python train.py --num_hidden_layers=12 --hidden_size=384 --num_attention_heads=4 --num_key_value_heads=2 --head_dim=96 --intermediate_size=768 --vocab_size=2048 --hidden_act="swiglu" --norm="rmsnorm" --norm_place="pre" --norm_eps=1e-05 --positions="rope" --rope_theta=10000.0 --rope_fraction=0.75 --qk_norm=false --attn_scale=0.102 --bias="none" --tie_word_embeddings=false --parallel_block=false --init="normal" --init_std_qkv=0.0255 --init_std_o=0.0052 --init_std_up=0.0255 --init_std_down=0.00368 --optimizer="muon_variant" --learning_rate=0.021 --lr_mult_o=2.0 --beta1=0.9 --lr_head=0.00895 --max_grad_norm=2.0 --warmup_steps=200 --schedule="wsd" --decay_fraction=0.725 --decay_shape="linear" --final_lr_fraction=0.1 --batch_tokens=131072 --max_seq_len=1024 --doc_mask=true --train_tokens=660200000 --max_steps=5037 --dataset="wikipedia_en"
MLP neurons of a small language model. Each row is named by its layer, matrix (down: output weights) and neuron, and shows model dimensions 128-255. Each number is 500 + 50 x the weight over its row's rms, rounded and kept within 0 to 999. Numbers have three digits each. A neuron's up and down rows have the sign that makes its largest values positive.
A block is one neuron, or neurons of one layer that tend to fire together. Before each block is what it responds to, as a language model described it from the Wikipedia text at the highest values.

Description: Geographic location pieces. Final word pieces of compass adjectives (eas-tern, southw-estern, souther-n) and commas between a place and its region (Vienna, Austria).
L7.down242:503438417565577534522467517534448466420538541469475528491590463457535472458535463492412540477544456564511512474413505443520526552562505609449542484532568520476512456553514474400427507482558492485480564424481555427437545380548456350438478437599465466566486493574484531531417580444431494551430560523487561594456492518612540469522599579553467430592434568471484502493501476455551536480464
L7.down339:439577480571549396505423436557468549509503481496379462488441466485440622395530535467470549496467571533470587566511521458466480473542483440545463545446475465516493524587439425406453471489418446553551406382486460533461503428401456523443503549518562553516569490513508527465509515447430494519488469530543474599522461520581433478523521493502440538487515469440459478583502527485413574522453
L7.down472:441392535563494568460443505507511417449553513535528582456478604449522555571454509505532541566522569484462494515513557537446507528512489459584490498526488461475506501524463536496510480590550544513545548499496457473506583513533528466531455504551435495595506515510419491512518504438546536441470503545466526492432525543461588488542509534524556506558481473425461427527529502489587530431591
L7.down514:510522565579558467534467530437485519471544496479507437491605465506574574419479521436531456561594484542514554526483526439513514548507509522543516478514559447478564512517511549617577539549488481433529582441566517497468527427548480528404474437357489513557454475536521513542579609495435499542440458382530506466536516559589539415523518532509415427556457515450509480547453535528508484504506

Description: Word-opening letter fragments. Short first pieces of a word broken into subword tokens, mostly single lowercase letters after an opening parenthesis or hyphen, as in (now, (né, co-write, over-whelmingly.
L3.down219:495462564505562430546481542561384511466454429560459567577453408378391483489541538451516460588486518462511464426536484508522441505466517556533488523546496459490483468577572496520474552492516608521435431462499435505534541489510437444489455398518494496529532556596565454488490410527463497567434533559588500522460530519519568486478583520490559446478481490537474485504489492559455490485455
L3.down232:487499544527470474514458502523534512423395440553455443510487417350499543453487558479475553592416569427573443578493466545460460487559466535519491424428429575481446564648493541492510531430501534574462485490496493576549500515483529453418454532539515544485465597516405461505460470429482596483424512513492444540564438486493588608458471558532578439562488517528444589465486493494538475534493
L3.down353:502553371566534495501423460586504559443542499526430453452552524576448517452442526433455514550547647537561509407472556503536434471532485485572474490542334469548456428456489513461506462399431557575483499408462504454448544491511526502602537411422516513505563572532448486580470517501589530566542496520531460580395422556575471499466489459518551437414524461495579438556592434484470452465562
L3.down421:496505522547533473398563607478496529432531469510523476399501535528492418489461505451549412577401467416581448561485609503463434498500436382514490506450511471513556468502563523578524498500568629508462490475548486481484490468557492599553466458405531521621434429484408513447601445448474465497447447399565532518515544503511426522498461434512495410521523548495498546587532528484515529552504
L3.down494:509522434544545593483469511509509537532560469466441523506380484586512420526482537429535449561479465615515491451467533522462494548485505462444572483455445519522535526508488525582387470449476512525456489479373568508544520527515545568493551495542593500437563542520456512481571391507507483391543515591449475475556549441525403434539581553594433457461614488497406580467528544503514520497549
L3.down506:500555526504513539480488514573450604432463444483504541593513499411448532527407444465485494461516507494534442498535497482504525434513388512544541517403500418520462421524518464491469531552543496580514436555444419521495466505559421586451594485402437438462578588558502512497555468540578436439539459452442530563439537477556547464581520579512418576502440578528424522562433514539525529447503
L3.down590:479571539469495448493481580484401451442421511524404459546537516464414444449488468440512453595402474463519528462449563513504499480537488551486497409569519481477525546510458540434491575510365549468495464446521425470553477500461450352495564544532459405414540514509470452572409480496574460537394478467553416616542533437537584485615488498560548467435507450503462521430522564476461513471548
L3.down697:587570506550459475436505569474458499470579530441436509475387466637555537430522561560484454516464490482538489487629568433459530523642509481545639471493434518531546476421562529508444475549460451611439471502444496528478470457465495444550441545517478504596520498500472525430538464572423491542544439549529488490544517514615521430519497512559486463473372447453468528519490490506525564569493

Description: Split sentence-opening words. Second word-piece of a sentence- or paragraph-initial word split after its first letters, such as A-t, Alth-ough, B-oth, M-ost; also mid-name pieces like Tak-ah-ashi.
L3.down40:503520512544442401493428472507596466560429492545565407547542498385568436503536469491542492573474422553528453558483518384458555468554510464596523511451571479544507510474501534548475462486522549435450507569510479400479527520524484473480548564520459454588540525525441524565560471422518486525575547429458417529479411495559511567506510574494422575526415489409489520539499442501550488493451
L3.down72:556446428584531536422426453506475559517411496474566435548474537555497517489494585483464440510451509523456397451522411464393450550509489556473498490456462483430443421558523507475517540539594453533491518412529527475512464502604458425552499573433477541474445520414572560530592449595414483650518603427542573477463610509529486534666537476479445533501463466473582510539484506531514446516530
L3.down165:492508440534455531451453470511488533475490495610579408543488603623440541444615539455496495444469472508413462507366563475445502507549555521408575564533515525505553564569510506477526582530499482572534493562498495439465402431504483567504493555510504548483470467516520519510442499425492561508474478474516476525436449383456459538512533517419480471495429393485534488584536461473505523494410
L3.down248:371497555544524466469545561518500441445475468566520529502454454402484447479473605544488521402498487484482540507495489419565574537449439516462528429459554433554513514531531407526521530522467571598472558476553466539563436559522516434518502462465552456615502524464493569524504473475465491551416491500498441502460514511431430514503564524533451427365450564415464425429543450534506554548631
L3.down569:484436476507486450546556561501483459481496472541515499470459575647387545501624476506499540504493544542455440466539532469522620506515594521550485484579510500516504485508524560447469445471423436396520465514479454534504510482558393533451488555542574501501545428466425451487529578467574531521534485375487615496554513473479550477510534457525501536487424438578497517436564460515592486468513
L3.down617:554421513481471507531446455498539381586492568552460478464422553480512467445486500507471502448456571475478574523599514505525519552458474521420524461433364548539549513427499425437519567492411445477525502410509557446477503446505445574547456532519548499573475539456531536528523599425497456474399450507548448584451498584517458607483483483505435446512505498531525575488384572576430361462542
L3.down665:599471622543562477377543557459532582503525525490519491478468552703493535450563455494552470466404451445485442546509530560477483495510497529551409478525536550404556493504393550490534535466452488471463485475516545530517541448492483593465478447432495545497471599352495444506492479493565560523528524534462480490516450492539574449598509429446560533472495581495472579472481464468510544492500
L3.down694:405439528478412469438450457519472561486505493460548409488479505516509540474589464413532530493409448460496484495466536579521454433534436474582510549367478457497497433493552555457496529495528527512389573381573477497394571506465520440544526495468536508475519491435400510484562549432499539449444509479475485535584595505517563461469481513486546521501490465513478469585589516514439388465504

Description: Academic degree word-pieces. Word pieces inside degree names and similar terms, e.g. Ph in PhD, M in Master, ate in graduate, or his before degree; also the first pieces of N-words (Notre, nominations, novel) and section headings.
L9.down383:557581566529489590529466467585488459483440434494453505550478612500477404457516514599449607597457433487547520540482451571480474528478535470452456405482438507416462473506528558526446462492507500419524545510538537521526617527511473492454454487554401610389499569451508528530497505455588472508457439493516545497426521455441646546524460418475488526550480510449526517517507497561566455545515
L9.down659:505422554543533496481547496376464447522497478423501525510546526458483550513658509500483530495535404468430424531436383628399484501512517463538487545432521403498466507436489474534495480562527529484433491442496505402578522467479519565476469401554433443413371494483519540490568578542548500401465475457508422552428541503461418535472523495424419522552568480509528516460570468505472546470494

Description: Prepositions before dates. Prepositions and time connectives just before a year, date or period, e.g. in 1928, since 2008, as of 2015, during the 1840s.
L9.down476:437506419504486486487477448511456532415518383592462449489401490456546553482434520466481485553455450529445474592414526537552568469563471346422523576507543445500531466593569585540509479408556402446443486514587471549542541526492400606466468507464436542580444530424554451430523532509444521508504512508411526540434500512572576589459473483515511438603515468439497480420536483455483471474470
L9.down658:476476523523508488615522486604482544474533490516483422468475529674589530474461496518529485483577524505527407594504497467449489485458523459485486553595466435490491575638534525478597539462577554467497550501528526428484447492566566465544529406471523465488449488494487455497465576507459538513391419492487615544524477519505599465512485481508591557529495590459476587496428550527422435473478